MLP neurons of a small language model. Each row is named by its layer, matrix (gate and up: input weights) and neuron, and shows model dimensions 48-111. Each number is 128 + 32 x the weight over its row's rms, rounded and kept within 0 to 255. A neuron's up and down rows have the sign that makes its largest values positive.
Before each neuron's rows, "fires in" lists the words (lower case) most often at its 100 highest values on Wikipedia text that the model never trained on. A number after a token or word is its count.

fires in: "he" 36, "had" 31, "have" 10, "who" 9, "has" 7
L2.gate148 [ 55  91 164 137  30  95 162 184 158 159 107 174 156 108  81 165 145 155 155 154 183 101 135 108 128  88 152 146 132 112 100 190  99 105 195 121 135 145 133 158  61 107  85 122 210 175 111 113 183  49 125 113 143 193 202 132  69 137 143 131 145 159 117 142]
L2.up148 [135 156  77 153  73 101  85 167 143 159 112 100 158 120  77 140 170 116 156 189 112  88 157  70 131  76 130 141 118 106 121 139 111 117 109 157 150 108 206 196  45  73 147 100 134 152 192  79 173  91 173 108 122 128 190 108 112 149 156 108 102 136 105 117]

fires in: "as" 82
L5.gate174 [122 127 112 129 128 105 109 130  90 126 117 111  25 139 170 132  90 153 121  91 116  87 129 117 149 154  91  87 116 105  60 175 170 123 151  89 121  71 153 154 134 146 129  70 165  89  83 127 111 159  94 158 154 188 122 134 159 107 176 121 150  76 114  85]
L5.up174 [ 78 117 142 118 144 208 125  53 106 171 148 149 123 144  64  71 132 163  86 153 153  91  98 124 126 119 150 125 171 120 119 120 101 112 125 129 114 154 146 172  66 150 180  75 151  96 157 123 115 122 109 119 133 165 102 169 104 168 164 123 179  46 103 165]

fires in: "name" 15, "votes" 12, "game" 11, "video" 7, "potential" 4, "patients" 4
L7.gate391 [177 138 184 161 122 158 124 106 131 126  71 122 136 158 114 128  42  93 131  80 154 235 136 189 175 140 167 118 102  62 169 150 144 114  98 142 126 126 104 110 134 134 113 114  32  73 119 166  83 111 159 129 171 164 135 126 127 199 114 135 100 102 157 117]
L7.up391 [176  84 127 126 128 120 135  75  88  90 138 110  49 138 132 139 104  81 140 123  78 156 110 109  94 201 117 162 106 120  92 144 111 148 146 171  81 168  76 136 157  95  50 124 129 181 152  99 111 147 129 112 142 100  89 175 183 177 106 120 148 105 122  90]

fires in: "such" 20, "well" 18, "small" 17, "smith" 7, "soon" 4
L9.gate35 [178 100 117 153 152 140 106 144 138 116 139 141 130 104 155 142  91 109  84 128 204 115 195  78 120 118 185 119 148 110 119 133 104 139 151  75 113 188 110 180 125 177  77  88 147 152 145 160  94 174  97 126  86  84 150 125 114 224 123 156 128 132 151 138]
L9.up35 [133 144 116 139 143 144 176 131 153 122 157 107 129 182  87 127 114 163 115 150 106 104  87  77 117 111 205 112  77 130 118 160  66 103 141 168 186  91 142 152 139 105 126  96  91  76  95 180 118 182 168 129 111 116 104 142  81 181 117 143 199  85 146  99]

fires in: "around" 21, "round" 19, "ground" 10, "foundation" 8, "background" 6
L2.gate329 [ 78 143 160 121 127 147 118 141 114 184 121  99 131 154 134  78 157  70  69 157 104 124 157 115 106 103 177 124 101 101 127  67 128 114 113 147 143 142 144 148 130 151 137 146 108 165 117 149 125 118 153 140 165 176  91 129 101 118  73 186 109 113 161 125]
L2.up329 [110 165 105 119 164 176 131 112  83 146 147 139 102 166 135 177  89 110 110 117  85 105 180 130  83 123 142  88 113 118 124 143 136 164 103 118 154 157 165 119  71 134 190 120 113 170 110 188 112 163 129 148 150 143 120  89  78 150  90 164 151 110 163 109]

fires in: "time" 47, "that" 28, "release" 5, "province" 4, "career" 4
L2.gate109 [151  81 116 147 133  94 143  98  91  82  94  95 103 129 122  66  99  85 124 135 142 141 139 130 102 133 166 145  78 130  93 126 201 134 111 152 148 119 158  64  91  94 133 144 130 118 125 163  91 136 146 135 133 124 150 143 153 154 213 170 103 153 102 114]
L2.up109 [136  78 144 123 139 112 154  98 112 114  59  94 107 122 129  30 138  92 152 173  97 160 153 122 126 137 174 155  83 129 131 133 151 121 139 127 150 116 144 112 117 106 124  91 140  90 138 162 109 108 159 108 129 126 135 154  96 161 215 136 148 119 105 110]

fires in: "or" 41, "and" 24, "original" 9, "originally" 7, "origin" 5
L2.gate373 [136 110  64 120 155 155 133 151 146 171  70 156  97 100 122 106  72 146  68 127 128 167 124  81 106 140 166 103 127 101 155 117 187 146 111 108 108 174  75 174 150 143 101 112 170  61 161 118 109 126 130 169 121 116 117 119  61 143  76 108 174 151 149 117]
L2.up373 [132 127 120 147 127  54 149 103 169 142 173 101 142 123  96  80 131 110 147  93 133 138  99 173 121  95 120 200  79 138 131 135 111  71  63 110 139 144 143  78 145  91  69 134 112 121 131 130 190 112 151  98 116 121 132 101 131 139 153 114 176  99 149  63]

fires in: "an" 69, "another" 8, "any" 5
L7.gate53 [172 121 149  70 144 122 125 176 103 140 164 127  59 130 157 112  91  92 133  72  94 138  98 179  73 186  58 178 171  89 121 133 139 156 199  68 129  92 128 161 184 202  95 132 179 152 105 173 195 123 122 139 155  76  64 189 112 115 120 102  95 154  82 158]
L7.up53 [112  79 160  95 166 155 136  82 120 116 118 165  73 125 212 118 119 101  88 120  89  93 132 128  94 151 150 157 220  99 108 114 149  82 161 146  92 107  86 147 211 141 152 126 145  77  95 157 167 184 111 107  85 124 115 140 137 156 122 120 102 119 127 124]

fires in: "were" 44, "became" 20, "because" 8, "later" 7, "become" 6, "while" 5
L5.gate146 [183 135  62 130 166 147 128 135 195 169 185 101 185 100 122 155  61 114 144 136 119 138 111 169  70 104 184 121 155  71 132  82 133 143  91 114 161 160  54 110 173  65 156 125  87 153 139 106  85 179 139  93 118 138 133 101  74 120 118 135 156 171 170  95]
L5.up146 [162 147 163  80 130 132 144  94 166 176 177 124 176 101  92 134 102  79 156 124  94 114 125 165 152 130  94  98 152  89 112 129 118 103  75 170 163 163  57 129 124 150 163 117 149 107  85 132 126 178 144 157 113 144 176  62  74  94 100 142 218 137 149  43]

fires in: "with" 73, "within" 8, "without" 5, "kingdom" 4
L9.gate66 [148 185 118 113 120 105 151 135  94 202 110 126 167 165 120  66  97 150 161 100 158 108 130  83 116  82 138  87 193 133 162 179 103 129  87  83 116 176 148 101 106  98 130 137 169 175 137 141 148 100 117 159  97  84 102 180 128 144 109 155  81  32  56  79]
L9.up66 [195 147 150  84  99 129 161 123 155 131 104 143  95 116 160 149 151 128 119 114 122 156 159  97 119 132 130 145  82  79 113  90 125 164 149 154 158 172  63  91  83 215 176 127 120 131 111 142 173 140 109  88  91  96 122 182 148 179 113 163  61  96  97 129]

fires in: "have" 25, "has" 23, "continued" 5, "contract" 5, "contributed" 5
L2.gate240 [116 166 110 147 147 147 112 129 142 130 109 197 153 175  31  89 107  99 178  89 121 167 125 131 121 120 152 157  94 133  85 100 149  78 128 105  70 157 135 137  47 127 121 107 127 124 141 120 124 133 125 119 182 160 165 111 144  82 164 170 117  97 109 132]
L2.up240 [119 130 111 189  91 144 111 157 137 131 113 153 182 172  52 130  81  94 141 126 172 126 123 145 119 175 142 160 108 160 133 112  90  94 196 104 153  96 157 119 139 117 131 156 134  72 102 134 103 145 124 133 142 164 118  95 127 135 138 117 144 105 112 159]

fires in: "all" 34, "well" 9, "allowed" 6, "intelligence" 6
L2.gate283 [125 128 114 136 185 107  92 159 164  92 107  94 101 133 194 132 123  86  81 122 104 113  95 156 120 194 110 118 163 102  85 126 138 136 123 128 123 129 127 142  77 139 115 116 176 119  86 212 149 164 152 112 172 106  80 134  58 134 127 139 154 150  52  93]
L2.up283 [119 141 102 128 201 135 106 186 118 149  84  80 115 145 114  99 154  76  95 103 122 108 185  82 171 150 160 103 129 154 141 142 150 146  85 181 147 169 163 107  46 171 124 118  98 150 164 115 134 125 123 143 161 120 153 111  81 136 100 187 139 104 125 126]

fires in: "of" 42, "signed" 5, "sign" 4
L9.gate114 [164  88 168 169 137 158 113 116  64 128  97 172  61  99 145  96 126  58 116 106 133  74 157 111  89  87 113 137 109 114 169 178  69 145 149 150  87 116 128 171 105 118 117 155 117 139 180 143 125  92  82 115 138 153 144 106 172 121 128 139 132  83  76 101]
L9.up114 [116 142 110 155 121 140 170 129 114 131 171 193 126 139 134 111 166 124 111 101 113 106 158  68 120  92 144 161  51 141  60 183  65 125 109 154  83  85  67 153 104  93 179  93 140  97 127 119 120 145 129 177 112 131  90 109 107 111 138 105  83 130 129  99]

fires in: "began" 31, "service" 5, "took" 5, "won" 5, "being" 4
L4.gate101 [ 98 107  82 203 131 171  92 144  68 161  75 127 155 148 107 146  77 140 100  92 142 120 136  98  90 169  80 163 117  93 163  85 101 151 184 141 106 107 117 145  72  86 101 102 172 150 174 136  58 197 169 136 157 156 117 117 138  98 126 149 104  87 130 146]
L4.up101 [185 154  83 116  99  68 151  84 136 165  90 166 142  93  90 145 110  98 111  83  81 143 188 162 105 153 129 112 124 131 136  93 106 161 137 140 140 121 102 143 143 110 160 136 150  62 116 115 120 146 224 167 117  84  95  96 133 156 182 137 145 118 123 121]

fires in: "also" 23, "being" 17, "only" 13, "first" 10, "three" 6
L4.gate208 [100 127 128  98 149  45  89 163 175 112 102 102  88 130 119 142 131  82 120 178  93 127 137 140 120 201 124 170 116 132  83 117 121  32 131  63 127  65 169 102 134 118 184  96 134 106 133 134 107 150  97 109  88 115 117 142 158 180 141  80 106 104 102  62]
L4.up208 [ 90 104 107 104 191 192 158  77 110 163 101 116 133 130 102 140 112 148 116 140 129 225 132 116 142 143 170 140 118 171 111 107 108 145  98  85 158 105 161 160 138 158 142 105 174 155 161  87 116 122 138  94 140 172 139 152  98  79  88  89 169 103 110 198]

fires in: "he" 63, "group" 4
L4.gate182 [154 122 132 118 102 110 138  77 114 163 111 169 147 133 211 129 100 109 161 121 162 133 123 116  78 102 203 129 185 121  75 143 134  78 134 131 153 117 138 109 131 113  99  82  90 160 159 129 157 134 181 120 118 131 162 102 116 154 110 142 170 118  91 187]
L4.up182 [127 156  95  74 156 138 120 107 127 118 147 167 145 161 135 139 134 115 168 111 134 130 106  83 133  95 140 134 135 116  88 137 146  87 136 160 149 134  78 160 168 161 145 124 173  68 126 136 141 116 200 149 175 120 149  71 130 121 152 100 139 150 114 129]

fires in: "season" 21, "team" 10, "league" 9, "club" 8, "championship" 8, "career" 8
L2.gate58 [ 98  83 144  79 103 136  90 195  99 143 158 120 154 138  78 141 103 149  96 126 106 192 121  94  90 172 137 121  97  72  97 116 138 131 148 154 109 141 202 116 100  98 138 171 164 171  65 167 100 114 184 128 139 110  95 160 155 139 179 144  90  99 163 146]
L2.up58 [ 97 131 147 130  84 160 107 139 132 150 133 115 149  74  72 140 110 114 134  99 155 158 120 124  98 108 123 117 125  92 173 146 108 152 138  80 123  61 168 121 162 115 171 182 147 143 111 139 146 117 173  94 129 161 116 139 146 135 123 121 130 155 111 162]

fires in: "and" 98
L2.gate172 [ 87 123 128 137 179 152 157 168 116 135 168  93 142 151 160  69  50 166 143 147 150 174 127 107 131 151 143 136 118 104 184  87 144  97 131 130 106 154  84 163 138 157 150 134 171 140 140 103  86  55  90 120 132  86 122 131  91 112 115 178 111  98 109 146]
L2.up172 [ 62 113 108 134 170 147 160 128 112 163 194 158 142 138 148 106 117 140 110 134 183 146 143 118  98 102 151 111 138 118 196  99 121 102 140 136 136 153  82 155 160 144 100 126 171 100 105  78  89  97 133 128 116  79 100 140 143 130 131 130 109  90  88 157]

fires in: "while" 30, "what" 7, "whom" 4, "whilst" 4, "how" 4, "though" 4
L7.gate206 [ 95  55 121 137 127 126 101 127 176 208 102 171  92 159  80 143  58  95  99 175 140 172 106 101  79 146 166 174  90 123 134 183 175 129 182  88 133  86 123 130  84 126 130 123 149 111 119  93 158 164 106 107 120 129 130 140 143 166 101 119 171  89 118  68]
L7.up206 [ 87 105 132 119 123  85 148 125 145 110 201 199 154  90 148  89 118  97 156 124 165 121 170 163 106 161 142  91 146 136 127 109 165 159 129 145 111 122  71 180 107 113 120 176 125  87 116 122 118  53 130 155 182 140 135 119 130  90  90 126 111 131 142 123]

fires in: "of" 25, "released" 9, "up" 8, "used" 8, "based" 7
L4.gate351 [104  92 145  99 187 111 169 120 125 160  97 202 144 114 172  99 123 129  82 109 104 159 120 113 147 125 124 132 155 128 173 155 150 185  77 109  80 139 117 158 117  95 204 122 163  98 145 156  80 117 129  90 140 143  72  64  83 146 131 171 121 146 100  86]
L4.up351 [115 133 104 144 129 149 157 167 161 108 134 165  96 150 115 137 156 102 115 190  95  93 103 104 177 150 113  94 142 153 166 189 103 116 120  98 145 122 108 135 119  95 181  88 131  96 115  96 106 124 130 136 197 113 152 170  61 102 146 120 118 120 132 140]

fires in: "china" 14, "york" 13, "france" 10, "force" 6, "ohio" 5, "atlantic" 5
L5.gate322 [103  80  60 103 162 158 104 153 128 139 163 136 199 155 113 155 136 142 141 122 139 132 109  76 126 151 133  93 168 119 106 137  65 139 121 127  77 125  70 207 150 184 138 121 101 122 150 158  72 117 182 133 113 136 145 108 108  81  80 101 123 141 154  74]
L5.up322 [135 108 181 116 145 105 131 117 153 108 134  99 150 147 110 116 152 151 119 111  96 190 148 157 197  59 146  98 169 103 170 109 118  92 100 108 169 128  77 139 206 141 143 199 123 127 111 144  87 148 148 165 125 110 113 125 162 110 127 113 132  92 153  75]

fires in: "became" 18, "began" 9, "left" 6, "become" 6, "of" 6, "joined" 6
L7.gate179 [133 163 133 112 174 125  96  89 108 173 165 113 113 138 132  84 140 140  62 103  61 115 145 110  95 136 122 107 127 162  99 158 149 137 125  76 165 175 152 172 127 144 115  70 115  92 107 139  54 119  99 126 107 202 168 138 104 147  89  97 150 119 128 155]
L7.up179 [124 151 123  53 140 138 127  87 169 187  94 112 187 163  71  96 114 152 185 168  72  99 151 178 141 133 102 120 113 111 140 111  73 142 151 202 130 141 125 143 139 128 155 171 122 101 150 134 112 100  58 187 184 102 120 112 124 170 104  66 124 131 136 195]

fires in: "as" 30, "french" 19, "children" 10, "warren" 4
L2.gate220 [ 92  87 134 152 145 138 107 152 101 174 159 125 145 142 143  75 178  95  94 139 141 123 128 164 186 118 174  99 143 176  85 117 122  85 136 138 163 116 106 152 145  96 168 130 165  88 141  67 114 104  98 126  51 178  74 138  94 132 130  93 187 123 160  88]
L2.up220 [ 90 123 151 161 146 132 156 134 109 174 148  95  81  43 110 127 123 123 105 135 136 129  74 129 110  93 122 155 119 137 162 109 173 139 162 127 140 135 161  71 123 150 141 161  98 152 186 120  89  92 139 139 130 181 129 149 149 151 157  89 204 143 136 174]

fires in: "his" 19, "original" 13, "he" 8, "000" 7, "originally" 6, "available" 6
L7.gate106 [143  73 113 159 166 164 146 119  69 153  99 183 127 119 162 155 110 150 134  38 141 112  56 121 109 109 124 144 162 101 152 131 136 156 117  84  90 122  68 135 143  75 156 154 158 174 166 107 118 103 139 144  96 106 223 125 125 124 168 135  84 170 134 105]
L7.up106 [ 83 104 133 167 135 120 138 124  17 144 155 126  92 114 126 139 133 143 116  83  85 119 105 111 173  98 150 127  93 101 202 124 136 147 140 100 139 167 106 144  98  83 152  64  60 125 144 104 157 149 145 106  72  71 137  99 102 118 157  99 130  50 114 185]

fires in: "second" 24, "first" 12, "sold" 10, "gold" 6, "hold" 5, "seconds" 5
L2.gate332 [127  94 150 186 110  97  87  89  91 145 116 117 150 182 163 125 146 106  48 156 139 134 156 140 125 125 134  97 139 174  88 112 156 171 128 150 147 143  89 131  98 117  99 116 150  74 142 124 170 131 150 148 106 129  92  83 145 128 135 122 159  69 116 177]
L2.up332 [ 63 138 129 193 125 127 201  78  48 132 159 130 152 168 162  87 145 147  99 108 143 121  88 122 154 144 132  84  50 127 130 128 167 138 107  69 154 120 103 140 131 100 146 174 132 132  86 132 152  87  83 185 127 128  79 104 155 161 135 112 209  69 138 112]

fires in: "its" 50, "the" 20, "his" 16, "a" 8
L7.gate117 [ 86 121  99 136 144 148 131 104  91 149 154 162 133 125 177  89 178 173 118 122 117 134 151 142 104 222  87 143 174  76 150 120 165 100 131  79 122  68 149 160 134 113 146  95 136 130 126 100  97 166  80  80  54  89  76 102 122 159  75 154 125 168 173 177]
L7.up117 [147 134 115  99 150 176  97 152 126 123 109 148  74 187 200  96 157 126 128  92 223  84  93 138 130 151 148 161 110  49 140 101 145 203  86 133  68  70 117 187 109  86 141 105 147  89 148 110  96 147 126 102 121 103 136 115 140 131  81 165 150 137 105 152]

fires in: "season" 26, "it" 26, "several" 7, "score" 4
L4.gate195 [138  91 119 194 139  93  63  74 127 179  48 112 143 165  97 101 132 121 149  45  95 142 115 128 128 137 165 148 126 103 181  76 151 146  98 102 166 163 116 163 105 120 125 151 193  91  72 168 102 176 109 171 139 135  88 108  92 125 140 154 119 183 122  97]
L4.up195 [149  74 139 147 100 126 113 158 134 154 139 100 153 153 104 140 119 180 165 132 118 163 120 158 121 113 109 167 121 158 133  93 124 167 173 149 147 166  98 140  93  74 149 153 131 140  51 151 127 143 130 136 147 108 139 120 121 203 161 118  72 196  92  93]

fires in: "became" 24, "only" 15, "not" 11, "become" 7
L5.gate29 [128 100 104 161 106 201 188  81  95 162  87 148  99 153 129 125  98 104 111  98 113 136 113  89 137 150 117 102 109 128 151 145 144  61 130 171 124 131 160 119 142 106 153 101  87  59 105 120  98 135 144 166 146 108 169 139 116 125 115 112  68  87 151 188]
L5.up29 [ 95 163  57 202 168 138 122 151 101 136 147 144 155 140 177 109  83  95 107 112 167 108 115 128 115 189 124 107  95 136 102 139 203  93 150 102 176 137  91 141 191 100  72 121  86  98 158  64 153 155 110  84 137 120  51 165 161 131  94 146  92 144 175 143]

fires in: "it" 60, "which" 21, "this" 14
L5.gate434 [141 108 135 166 117 143 203 133 138  96 123 152 144 139 102 110  82 166 173  94 170 134 149 153  87 134 105 170  81 118 102  69 132 144 102 157 105 156 133 103 102  99 121 143  91 144 114 115 125 148 123 195  65 135 111 105 131 140 175 151 124 122 123 139]
L5.up434 [132 110  70 176 166 133 148 203  94 136 134 100 176 132 100 146 130 154 154  83 130 101 149 120  95 158 154 115 100  88 144 134  84 139 191 118 164 129 151 152 180 125  93 119 145 127 131 102 143 161 185  91 120 118  94 121 106 107 119 139  97 145 109  46]

fires in: "his" 45, "him" 26, "her" 14, "himself" 5
L5.gate255 [161  89 156 126 137 133 175  90  77 155  81 161 144 129  86  77 129 164 140 154 110 112  79 116  74 167 181 145 110 102 116 134 181 120  78  92 139  66 150 131 144 152 151 118 113  82 152 123 112 118 106 147 111  78 133 156  96 134 111 220  81 118 104 160]
L5.up255 [ 47 107 137  51 128 104 121  89 110 111 129 135 158  96 170 146 155 113 112  93 125 111  90  91  98 119 103 133  87 145 103 125 126 108 157 131 128  76 110  91  59 116 152 157 133  97 108 155 143 121  86 167 178 149 161 174 135 180  65 132  54 156 138 163]

fires in: "since" 28, "such" 16, "province" 7
L2.gate387 [133  77 133 203 111 125 151 106  84 184 100 139  99 130 113 133 104 150 198 212 185 233 137 119  86 134 135 134 111 140 151  57 172  94 153 143  79 138  88 122 122 132 153 131 139  90 125 165 132 155 135 123 128  63 134 102 144 196 149 116  71 137 114 129]
L2.up387 [142 128 133  81 182 138 153 124 142 133  93  96 121 131 145 192 131 107 118  92 116  85 112 174 143 157 132 107  60 111  91 111 138 169 144 109 117 122 212 175  58 119  99 159 118 187  75 141 156 170  97 149 119 112 134 110  86 159 109 157 119 118 126  61]

fires in: "history" 23, "however" 17, "his" 13, "code" 5, "how" 4
L9.gate255 [ 75 155 151 154 111  76 121 102 125  75 121 126 158  96 198 141  91 167 166 153 127 108 139 122 129 157 175  97 134 153 102 102 141 174 105  88 126 118 150 155 134 131 139 114 155  95  91  84  96 147 149 121 143  92 159 130 164 149 198 150 152 141 152 107]
L9.up255 [159  96 102 146 116 179 152 183 145  64 156 146 142 125 119 129 152 105 104 133 129 130 105 175  88 141 123 114 135 133 147 130  75 130  54  98 106 131 136 152 103 117 128 144 116 153 123 187 139 142 144 127 127  90  89 125 137  38 134 153 140 145 173 116]

fires in: "not" 37, "however" 18, "also" 17
L5.gate64 [159 109  97 120  70 124 146 105 171  71 129  96 203 139 153  89 124 123 142 127  59 101 113 111 174  53  85  96 101 145  87 175 125 164 207 126  89 108  94 130 115 111 101 101 121 108 149 128 152 167 158 126 111 210 146 130 107 111 105 112 171 124 164 162]
L5.up64 [126 137  79 158 117 141 134 164 100 166 104 108 119 136 135 121  94  96 141 142 166 166  77 142 167 157  81 182 144 131 175 112 158 116 120 163 125 153  86  78 139  88 118 163 150 112 153 131  37  82 119 101 123 134 120 160 111 104  95 100 137 113 117 131]